config.toml
head_dim = 64
norm_place = "pre"
positions = "rope"
bias = "none"
parallel_block = false
init_std_up = 0.0257
learning_rate = 0.00189
lr_mult_qkv = 0.7
beta2 = 0.99
decay_fraction = 0.83
max_seq_len = 512
doc_mask = true
dataset = "wikipedia_en"
MLP neurons of a small language model. Each row is named by its layer, matrix (gate and up: input weights; down: output weights) and neuron, and shows model dimensions 48-175. Each number is 128 + 24 x the weight over its row's rms, rounded and kept within 0 to 255. A neuron's up and down rows have the sign that makes its largest values positive.
After each neuron's rows, "fires in" lists the words (lower case) most often at its 100 highest values on Wikipedia text that the model never trained on.

L4.gate387 [160  92  97 125 141 138 121 129 136 176 136 101 148 123 108 125 125 142 118 129 132 123 167  96 158 148 115 167 137 157 138 122 141 162  86 113 148 133  93 156 162  92 135 116 122 163 132 105  97 179 145 104 140 185 118 136 111  92 120 149 122 104 142 108 139 131 152 152  83 161 149 150 111 107 124 119 141 133  96 123  92 118 118 139 144 136 161  96 116 137 124 178 124 190  95 124 141  90  92 111 156 114 131 115 145 143  82 134 116 161 173 129 110 131 147 129 122 139 150 163 116 166 150 152 143 137 131 166]
L4.up387 [109 143 153 160 141 124 124 129 125 173 165 159 100 138 103 179  98 141 105 116 119 135 152 137 118 132  85 130 105 165 176  97 153 108 123 106 124 136 170 131 170  79  88 124 155  76 141 114 120 117 107 146  63 117 159 169 130 163 121 144 160 119 112 158 124 140 142 124 168  89  97 141 107 131 100 130 170 123 154 124 114 130 108 107 123  98 127 142 127 117 150 147 152 144 133 124 104 142 165 176 138 124 173 147 148 151 140 128 100 116 129  98 181 132 112 153 129  96 101 145 170 116 154 153 135 142  87 134]
L4.down387 [ 96 122 105 182 137 117 132 158 190 132 138 150 111 163 144 117 107  95 127  81 131 149 132 120 148 160 100 157 110 147 145 136 148 136  89  95 143 189 123 112 164 110 120 145 138 147 144 139 140 132 147 158 120 154 117 133  78 118 108 148 138 138 147 124 121 104 131 159 113 117 173 172  73 137 108 119 136 102 121 116 109 143 117  86 123  71 130 103 137 141 133 161  99 110 146  94 131 138 140 126 135 105 137 143 123  95 130 121 134 152 124 116 100 138 164 147  98 143 116 116 110 148 150 128 162 134  99 145]
fires in: "she"

L2.gate252 [122 124 158  97 145 130 129 146 150 155 142 107 107 116 115 152 123 173 135 135 165 109 117 139 140 123 144 101 146 156 133 117  86 131  61  96 131 125 146 147 161 116 112 130 174 129 192 179 121 147 136 128 155 181 121 140 132  81 139 165  95 126 137 158 105 152 111 110  86 146 101 150 107 125 111 156 110 114  91 122 110 138 105 123 120  93 107 101 145 180  92 141 127 160 141 128 147 150  97  86 112 169 130 118 125 133 159 116 102 166 132 130  92 120 102 136 171 104 145 142 157 136 123 124 144 102 108 153]
L2.up252 [102 132  97 133 167 104 127 131 129 120 112 118 177 145 125 132 162 158 107 132  95 150 160 110 130 134 148 124 169 114 120 175 108 138 113  94 118 131 192 150 131 119 118 106 143 156 182 106 132 122 136 141 121 152 100 154 136 152 103 130 117  98 122 200 116 126 151 154 136 136 163 128 155 130  87  76 111 118 141 149 164 123 110 100  85  96 133 157 117 133 154 106 118 145 152 130 152 125 160 115 147 135 101 142 144 158 137 115 153  91 144 110 137 150 124 139 139 132 128 151 118 114  81 105 149 142 163  99]
L2.down252 [140 131 164 114 111 140 121 123 134 136 131 147 150 119 116 133 110 122  96 129 109 155  76  89 161 147 129 169 132 103 129 123 175 168 137 145 114 136 133 148 118 140 126  79 143 106  97 144 140 131 122 130 129  72 130 130 135  95 101 142 121 143 118  91 173 126 137 121 124 140 128 136 126 128 123 120 174 164 147 115 118 113 176 122 130 153 139  91 171 126 133 135 118  75 133 103 111  76 136 116 110 102 127 124 115  93 138 104 141 160 115 147 137 121 145 110 142 149  77 125  94 119 142 154 106 101 142 156]
fires in: "goals", "media", "singles", "teeth", "duo", "issues"

L2.gate483 [129 172 123 155 139 141 139  86 116 174 165 109 124 108 148 101 140 112 124  92 128 104 121 102 176 100 112  81 133 150  93 117 124  90 113 131 106  98 130 102 155 127  95 105 134 108 104 118 126 137 104 132 167 148 125 130 163 147  74 111 138 134 138 160 143 129 124 122 175 150 173 174 112 135 133 157 106  89 134 123 109 149 113 120 130 122 147 103 164 124 119 106 156 125 149 125 103 111 161 136 123 148 128 144  95 103 125 107 158 125 138  90  75 163 158 127 108 126 146 164 144 140  91 143 106 132 103 121]
L2.up483 [123 182 164 132 150 120 125 170 122 146 154 141 138 131 152  66 127 136 146 135 159 143 137  95 136  76  95 148 128 120 148 107  94 127 105 132 111 131  64 150 118  77 115 121 126  92 110 129 137 137 144 121  69 105 123 132 152 172 130 146 147 134  85 131 125 114 138 135 136 118 123 158  79  82 116 141 136 131 129  99  96 148 117 125 137 120 129 161 140 160 126 164 151 135 133 141 121 144 152 160 135 123 118 196 145 127 158 164 151 131 114 145 150 139 155 152 171 132 116 139 137 132 103 140 118  79 147 142]
L2.down483 [184 135 151 105 127 131 157 157 111 179 136 117 118 164 140 103 121 144 117 183 133 133 140 136 151 104 151  89 125 141 126 154  60 155 125 103 124 132 139 100 110 120  98 191  70 147 120  90 138 166 121 173  87  93 119 111 131 134 145 133 134 108 108 148 101 126 121 131 128 134 134 120 120 104 103 116 134 127 142 113 120 123 120 171 142 141 135 122 110 121 106 135 141 105  90 153 102  98 129 126 144 115 126 137 120  82 148 143  74 153 130 138 177 185 105 170 149 154 170  96 155 110 108 137 126 123 127 146]
fires in: "into", "ve", "of", "tha", "tuber"

L10.gate503 [147  99 114 136 172  99 110 110 139 186  78 177 184  81 120 138 150 132 116 138  99 127 149 100 111 105 134 160 126 130 100 162 128 123  81 124 165 115  99 107 136 121 103 107 130 133  81 166 141 137 109 110 111 102 151 144 128 155 127  90 117 138 146  79 137 118 118 121 116 104 112 127 151 133 154 100 104  68 104 140 185  89 145 151 147 163  82  85 151 116 117 132  92 140  85 138 104 137  94 103 133 130 156 105 152 127 117 125 123 148 114 134 147 174  92  86 117 141 134 107 105 168  86 132 109 140 131 135]
L10.up503 [152  62 129 117 112 139 115 148 143 109 132 137  99 103 151 130 154  85 135 130 125 121 131 122 185 181 151 146 152 129 177 138 152 106 170 142 144 149 151 116 121 100 128 149 143 115 118 118  92 113 139 131 124 100 115 139 130 128 104 123 150 117 117  98 142 158 112 146 135 121 130 136 103 119 153 145 136  86 117  82 108 106 194 123 151 141 158 167 101 137 113 147 108  86 129 118 121 124 142 101 146 134 129 128 136 116 136  95 167 115 149 124 130 129  93  87 116 111  97 131 137  92 148 151 104 109 102 135]
L10.down503 [129  99 104 116 116  87 153 158 146 132 150 145 145  75 134 132 130 154 134 136 118 159 133  92  98 154 197 101 125 132  73 155  82 146  94 165 124 122 103 164 136 134 167  99 141 179 136 168 141 145 114 103 119 103 117 145 155 126 121 133 143 130 134 124  98 177 128 142 158 146  80 111 118 189 134 193 152 134 102  94 162 111 121 153 134 154 132 115 102 135 144 113 145 120 111 175 140 132 147 155 154 149 144 149  72 172 144 117 156 105 113 126 135 145 110 142 153 125 133 131 158 161 129 131  97 116 154 159]
fires in: "his", "early", "later", "personal", "least", "whilst"

L5.gate264 [173 126 149 125 137 133 101 113 131 159 122  93 178  95 134  96 175 152 126 140 144 136 144 145 152  96 105 109 123 112 145 123 148 125 111  64 114 123 114 117 110 141 146 147 155 120 105 128 138 158 110 116 133 140 150 172 146 134 107  87 153 108  99 120 157 165 125 132 117  78 152 142 130 113 144 144 168 132 147 117 140 116 153 146 104 137  94 129  84 146 150  93 168 108 168 152 114 108 103 131 151 151 157 162 143 115 139 134  97 114 152 153 121 143 123 133 184  81 148 168 121 184 142 105 113 128 122 148]
L5.up264 [126 152 120 110  98 125 137 114 123 123 113 113 139  93 148 105 100 118 126 112 118 140 178 171 115 105  79 130 136 125 123 115 137 117 147 135 104 106 142  81 115 124 125 166 149 132 149 155 141 167 191 156 106 137 147  77  98 125 124  98 140 152 100 183 125 134 138 163 136 106 174 150 155 109 148 142 137  95  64 145 168 121  98 101 144 132  83 125 161 158 136 142 139 144 120 149 149 118 100 118 130  85 118 155 120  99 140 125 136 137 143 141 110  79 121 114 101  83 141 127 158 107 165 107 120 137  88 108]
L5.down264 [101 115 150 115 143 116 116 145 145 165 120 137 141 156  84 115 127 132 144 103 130 108 121 102 117  96 115 139 119 140 112 109  93 174 133 109 153 162  74 175 144  86 106 130  93  98 120 147 120 107 141 149 151 127 147 106 105 131 156  98 121 148 156 102 173  88 148 115 154 113 162  93 178 100 136 165 160 151 141  72 114 167 154 111 134 161 127 120 114 130 105 119 124 144 135 111 125 115 117 124 105 104 120 135 170 104 141  53 150 143 124 127 186 133  99 141 107 132 130 128 116 121 131  78 151 150 106 108]
fires in: "be"

L5.gate84 [132 134 112 154 131 158 118 110 134 144  81 137 100  97 112 114 135 136 152 158 140 112 166 113  97 126 139  96 138 118 110 125 111  96  94 150 154 190 112 110 183 126 137 131 104 118 144 154 169 135 114 136 167 197 157 174  89 136 126  87 128 106 123 124 161 150 133 106 107 129  78 112 109  94 110 157  92 109 144 117 166 129 103 145 113 130 143 154 124 120 115 131 106 115 103 120 139 115 131 125 141 141 133  97 145 119 130 158 101 153 149  78 116 153 123 121 107 101 134 145 136 170  70 120 135 145 138 119]
L5.up84 [130 162 134 131 165 142 118 109 149 150 145 122  88 100 133 152  99 154 116 129 109 119 149  77 119 111 111 117 154 126 150 150 134 172  88 120 144 126 139 108 122 107 149 133 138 155 122 196 123 130 133 186 174 155 167 131 117 107 112 112 119 126 132 178 149 113 140 129 127  99 134 137 135 148 146 146  99 136 153 115 127 147  93 145  66 129  85  93 140 139  63 151 131 132 122 121 129 106 105  61  88 144 136 142 155 118 143 149 139 119  83 118  77 126 116 137 121 122 129 126 173 125  94 109 120 123 109 141]
L5.down84 [100  97  87  83 133 134 122 113  97 144 137  99  98 120 138 160 118 110 120  79 114 122 101 112 156 151 138 159 134 107 147 139 118 126 133 125 159 129 154 135  96 144 134 148 122 133 138 143 110 148 153 147 122  98 111 123 129 116 111 143 123 147 144 121 134 103  98 143 134 147 138 186 156 154 108 169 122 148 144 130 129 100 115 140 103 159 100  99 130 187 112 145  95 178 137 124 118 112 125 131  78 158 109 142 136 107 135 187 120 140 125 135 130 177 149 110 124 177 148 164 162 129 108 134 113 125 119 146]
fires in: "over", "approximately", "boston", "vancouver", "overall", "together"

L2.gate17 [143 187 139 102 138 124 127 154 151  95 124 125 130 146 137 113 141  94 117 116  90 153 119 144 113 104 110 143 156 130 119 148 142 137 103  96 139 130 117 135 102 119  63 112 108 143 133 123 141 148 195 130  99 167 138 122 109 129 114 118  84 108 117 129 158 170 125 119 127 111 143 112 119 152 115 165 123 133  98 115 108 130 116 148  74 135 125  96 151 126 164 102 112 117 148 143 107 108 109 125 159 173 139 111 111 107  97 128 101 150 123 136  72 153  88 110  93 161 131 149 133 123 121 136  97  93 121 142]
L2.up17 [118 134  94 113 126 149  93 149 139 126 124 157 102 118 179 119  91 115 155 118  97 146  93 133 127 132 147 120 139  91 112  94 138 130 105  96 135 142  99  45 101 166 150 112 114 124  84 129  95  92 126 146 111 124 109 104 152 145 149  99 107 177 109  87 139 128  74 123 122 162 131 137 111 128 165 117 179 138 123 134 178  97 123 125 141 169 145 132 147 166 113 115 124 157 125 155 119 135 166 149 166 112 151 128 118 102 137 178 145 123 170 146 141 145 114 133 120 154 137 124  95  98 177 136  98 113 117 140]
L2.down17 [124 159 134  57  95 134 131 121 104  93 132 129 121 162 125 152 164 118 151 123 144  88 113 127 107 134 132 129 140 151 106 129 119 115 135 102 120 121 109 103 113 118 131 173 137 105 127 142 150 136 122 118 140 178 150 163 118 124 158 127  92 129 143 117 103 160  96 173 146 124 150 123 104 136 160 171 126 172 122 109 160 130 151 156 135  88 154 127 152 155 102 129 159 112 140 128 138 159 119 119 114 151 122 116 110 108 166 129 120 118  93 162 166 146 134 143 129 141 128  85  86 138 138  98 146 138 153 111]
fires in: "down", "left", "gladstone", "developed", "closed", "helped"

L4.gate266 [148 102 147 132 107 141 128 128 138 122 121 103 125  97 131 137 136 101 128 116 115 162 141 100 127  68 139 165 137 140 105 108 136 119 110 163 179 146 111 147 148 107 143 129 129  93 147  90 152 132 118 130 112 136 136 121 138 130 153 119 125 108 146 103  86 113 129  93 157 121  97 144 134  77 152 123 173 144 140 141 109 126 107 133 127 184 133 153 129 147 126 134 142 118 126  79  94 172 136 152 163 135 171 149 119 126  76 153 110 130  95  90 125 110 127 100 148  75  86 122 146  94 106 179  98 183 134 105]
L4.up266 [146 144 116 107 123 105  94 161 132  85 161 166 128  81 110 121 149 149 128 113 112 131 182 156 132 100 134 128  93 135 121 136 163 103 160 143 141 146 120 163 105 142  99 168 112 143 109 163 119 144  96 127 155 112  98 130 120 132 103 104 153 128 137 110 139 175 131 127 129 159 136 135 130 130 153 126 154 173 161 135 131 111 104 134 111  97  77 128 146 118 118 147 142 124 121 181 149 107 133 129 128 122 147 111 151 144 173 105 109 168  72 153 141 126 143 117 122  94 120 129 106 125 143 117 115 159 164 174]
L4.down266 [128  83  90 165 154 152 172 122 132 116 132 138 106 104 137  99 116 116  92 113 109 120  97 173  80 119  89 138 127 151 129 135  74 157 119 117 133 131 105 122  87 102 135 127 132 111 136 147 140 139 134 139 153 121 160 139 141 139  94 107 119 103 137 119  60  99 101 153 138 126 113 166 139 174  87 108 148  88  90 140 126 155 133  87 111 135 148 128 120 148 124  99 138 171 131  64 102 139 106  89 118 106 139 145 179 101 162 109  97 130 137 115 131 112  79 131 137 129 149 104 134 137 134  73 114 128 120 123]
fires in: "been", "be", "was", "rather", "were"

L2.gate350 [124 103 157 112 126 155 149 127 129 150 140 107 126 107 118 185 117 118 112 148 111 134 127 117 139  43 123 123 135 130 123 175 135 147 142 124 150 107 125 118 232 173 109 150 126 131 133 102 156 145  93 172 158 161  78  96  83 120 126 131 120 124 107 122 143 144 130 120 154 115 154 182  84 123 123 113  96 117 158 130 103 147 129 123 126 136 131 134 125  96 136 104 155 139 172 141 138 136 132 109 114 104 129 126 137 162 123 119 130  61  91  83 124 139  78 140 143 154 140 161 133 140 103 140 106 167 152 145]
L2.up350 [128 129 140 129 141 149 143  86 142  95 119 139 149 118 146 113 102 129 139 156  95 151 115 132 142 145 122 167 144  99 134  99  60 136 133  77 107 137 182 127 146 120 126 164 151 124  85 136 150 124 124 129 141 134 130 175 138 137 111 140  90 118  88 143 107 129 140 119 195 113 129 153 112 155 117 142 120 126 145 109 122 114 159 150 102 122 128 110 112 121 136 124 110 119 107 150  95 101 148 156 129 112 138 152 132 147 122 160 112 111 159 163 143 124  86 163 123 154 140 131 115 180 150 101 107 116  95  97]
L2.down350 [103 100 111 114 138 133  88  97  73 152 121 120 105  87 101 154 124 118 142 134  86 144 114 117 116 127 149 127 130  98 121 100 105 109 141 124 143 139 145 117 161 151 101 146 124 124 164  92 144 103 167  96 100 143  87 130  93 131 134 151 126 154 146  99  93  88 161 105 108 158 124 145 136 105  99 165 161 132 122 131  81 133 160 188 129 150 153 132 132 137 129  81 131  87 125  88 157 118 169 170  96 109 136 115 121  79 158 100 132 111 176 128 116 138 120 108 172 110 162 112 132 158 112 142 134 166 112 112]
fires in: "by", "irish", "syria", "scottish", "austria"

L2.gate326 [118 136 100 131 141 123 145 106 128 173 154 131 106 120  88 144 139 150 105 176 138 134 130 154  84 117 127 168 155 130 137 117 134 140 119 126 102 137 131 126 180 125 151 109 169  91 112 165 135 129 111 128  99  84  95 150 149 158 127 136 130 124 131 104 136 111  98  98 100  88  93 145 118 122 166 136  79 161 142 150 109 149 136 133 129 136 101 144 129 127  91 165 136 145 142 136 169 102 107 150 128 121 175 131 110 178 126  92 104 129 159 114  97 159 129 193 129 101 123 102 128 113 135 140 158 135 153  97]
L2.up326 [165 118  80 139 131 134 108  92 143 164 131 155 118 148 151 186 149 148 109  84 158 131 137 106 103 141 107 159 118 135 114 163 134 108 126  79 156 131 116 162 103 137  91 142 121 133 129 178 145 119 180 116 145 148  97 212 160 139  94 132 160 126 200 114 143 130 131 140 142 135 127 144 112 128  87  90 136 103 138 161 154 113 161  90 133 128 116 144 129 101 122 109 126 154 124 140 127 100 141 135 116 140 137 111 124 125 124 166 147 143 164 111 101 170 155 108 134 152 109 139 134 115 147 201 128 129 149 113]
L2.down326 [123 122 118 122 132  77  94 156  78 126 155 113  95 174 101 108 132 142 129 108 133 140 121  98 110 124 132 105 155 149  87 140 130 126 111 123 115 161 126 139 129 165 140 110 146  98 119 136 147  33 166 121 135 113 107 136 167 147 114 145 135 141 127 116 138 125  57 197 149 134 166 143 111 128 132 118 143 143 134 120 133 136 111 110 104 127 145 103 155 109  93 137 150 122 106  79  91 165  83 141  91 154 161  95 112 102 183 100 131 116 132 130 118 121 128 119 125 124 145 107 121 152 147 163 106 127 124 160]
fires in: "season", "would", "did", "ocean", "day", "boyars"

L5.gate158 [142 136 135 121 147  75 123 151 170 136 142 101 122  84 127 151 125 153 112 136 174 124 156 136  82 151 126 130 104 143  98 114 103  65  75 128 175 110 125 177 127 109 111 129 129 100 174 121 139 147  78 162 149 130 171 126 155 150 116 160 119 164 117 109 151 139 114 135 135 140  95  90 116 115 152  84 134 114 135 145 140 112 158 108 132 132 136 176 150 146 117 105 130  88 135  88 128 153 130 138 132 147 146 126 120 131 120  99 100 125 157 133 129 123 144 106 124 142 118 136 129 125 119 150  92 153 120  85]
L5.up158 [ 90 126 151 114 175 126 108 128 110 142 160  83 103 138 138  86 137 120 148 185 117 129  86 150 179 128 142 115  85 126 139 115 175 108 149 101 135 110 125 143  86 117 126 126 143 159 111 111 142 125 163 153 136 125 146 117 152 134 165 120 146 142 112 132 125 124 128 136 116 151 121 178 121 155 128  89 139 121 165 131 138  91 114 129 138 148  98  93 134 130 170  95 106 123 111 185 107 120 108 123 108 170 115 147 116 131 130 154 139 146 130 119  84 130 157 146 140 120 119 145 138  90 126 162 101 148 123 130]
L5.down158 [138 105 129 104 123 125  87 137 135 152 102  90  96 115 117 152 124 130 158 177  86 146 119 122 138 131 128 137 154 176 127 139  86 129 107 111 150  91 105 157  71 195 125 142 128 105  86 153 117 153 144 140 110 117 109 100 191 128 112 164 118 123 111  78 213 139 173 106 113 139 134 118 177 183 121  85 123 131 111 145 109 146  95 121 137 123 120  94 103  99 127 145 120  94 150  62 105 125 122 141 126  92 129 164 102 123 151 139 154 147 150 132 127 126 145 129 137 125 130 162 156 150 120 140 125 129 167 145]
fires in: "his"

L2.gate151 [137 114 115 138 139 144 130 131 136 124 153 118 117 156 118 104 156  82 138 147 105 150 136 133 145 155 142 126 131 117 112 132 109 148 114 131 139 110 134 183 166 129 141 127 144 167 117 147 121 113  91 136  88 136 114 126 104 136 110 103 153 150 117 154 129 137 116  77 122  95  96 133 136  79 152 116 103  93 178 130 121 150 108 112 121 131 116 108 126  89 150  99 116  94 100 112 105 120 102 150 129 140 149 109 122 124 148 118 123 126  91 105  94 143 111 126 134 144 141 128 107 113  82 129  73 116 133 103]
L2.up151 [148 124 131 139 162 170 103 121 117 139 143 147 139 106 106 102 138 147 144 112 124 137 131 140 190  80 118 120 149 105 112 146 108 138 106  91 132 115 165 118 117 151 140 105 160 171 134  98 109 111 117 119 118 110 130 130 119 143 155 129 140 136 133 175 161 144 139 145 167 107 138 170 122 104 108 147 127 100 121 105 100 103 121  97 139 100 134 162  82 113 135 113 157  89 148 129 153 129 120 135 146 127 148 115 126 127 161 136 165 149 128 111 104 156  93 134 141  89  84 149 112 130 131 121 101 145  83  97]
L2.down151 [160 138 164  95 145 162 121 118 122 128 100 146 150 137  94 147 152 116 125 115 101 147 131 157 160 118 124 126 113 170 126 151 100 104 102 177 159 104 152 154 122 153 116 166 168 109 160 106 123  79 130 132 125 142 179  88 131 131 155 149 135 120 148 114  90 112 148 101 147 106 142 132 132 128 115 144 139 127 136  95 160  98 139 176 118  68 136 129 135  92 109  76 130 126 151 162 106 122 147  80 123 128 123 121 118 166 151 147 102 117 138 157 105 114 139 132 108 108 151 169 124 124 102 100 123 102 136 111]
fires in: "as", "only", "not", "despite", "also", "especially"

L5.gate166 [111 100 139 121 114 150 129 134 119 102 104  97 106 136  97 141  75 133 130 103 111 125 111 147 123 115 135 126 128 163 110 154 149 169 127 117 130 154 160 179 157 143 131 132 131  94 111 113 109 138 101 167 102 157 116 203 150 117 127 170 112 123 168 142 103 162 153 145 175 123 148 124 132  99 102 108  94 126 139 152 100 131  99 152 110 140 121 125 130 121 106 115 150 121 117 138 138 133 132  92 124 137 141 144 154 139 113 116 137 128 124 146  90 144 147  52 123 122 103 120 105 156 121 118 102 146 147 109]
L5.up166 [134 129 127 128 127 131 149  99 146 173 107 142 140 111 128 102 144 145 115 118  78 112 147 129 138 122 126 133 104 108  80 101 122  93 142  98 104 147  89 125 138  84 152 124 169 122 116 133 128 153 122 116 131 131 106 103 114 159 100 164 149 149 133 163 124 122 129 116 133  70 103 158 115  99 137 126 129 126 126 111 101 114  98 120 134 161 115 100 118  94 103 115 121 103  98 119 131 127 119 133 133 102 150 159 155 144 134 167 134 137  91 158 150 145 168 148 118 125 144 133 118 141  83 111 142 118 134 119]
L5.down166 [155 177 117  46 161 180 129 148 173 127  96 150 142 122 140  80 152 114  93 162 116 119 133 123 149 114 111 167 111 138 105  97 166 191 136 159 153 183 139 136 146 150 138 126 152 116 132 165 120 133 154 141 120  96 181 128 176 135 140 149 112 105 117 163 105 130  98 116 148 118  70 186 125 104 151 115 131 117 102 129 126 172 151 134 169 118 147 102 148 109 104 103 158 144 121 130 112 117  94 164 123 106 103  98 131 121 160  91 146 151 130 117 154 152 116 111 147 116 121 132 157 136 134 125 145 120 111 101]
fires in: "was", "were", "also", "season", "year"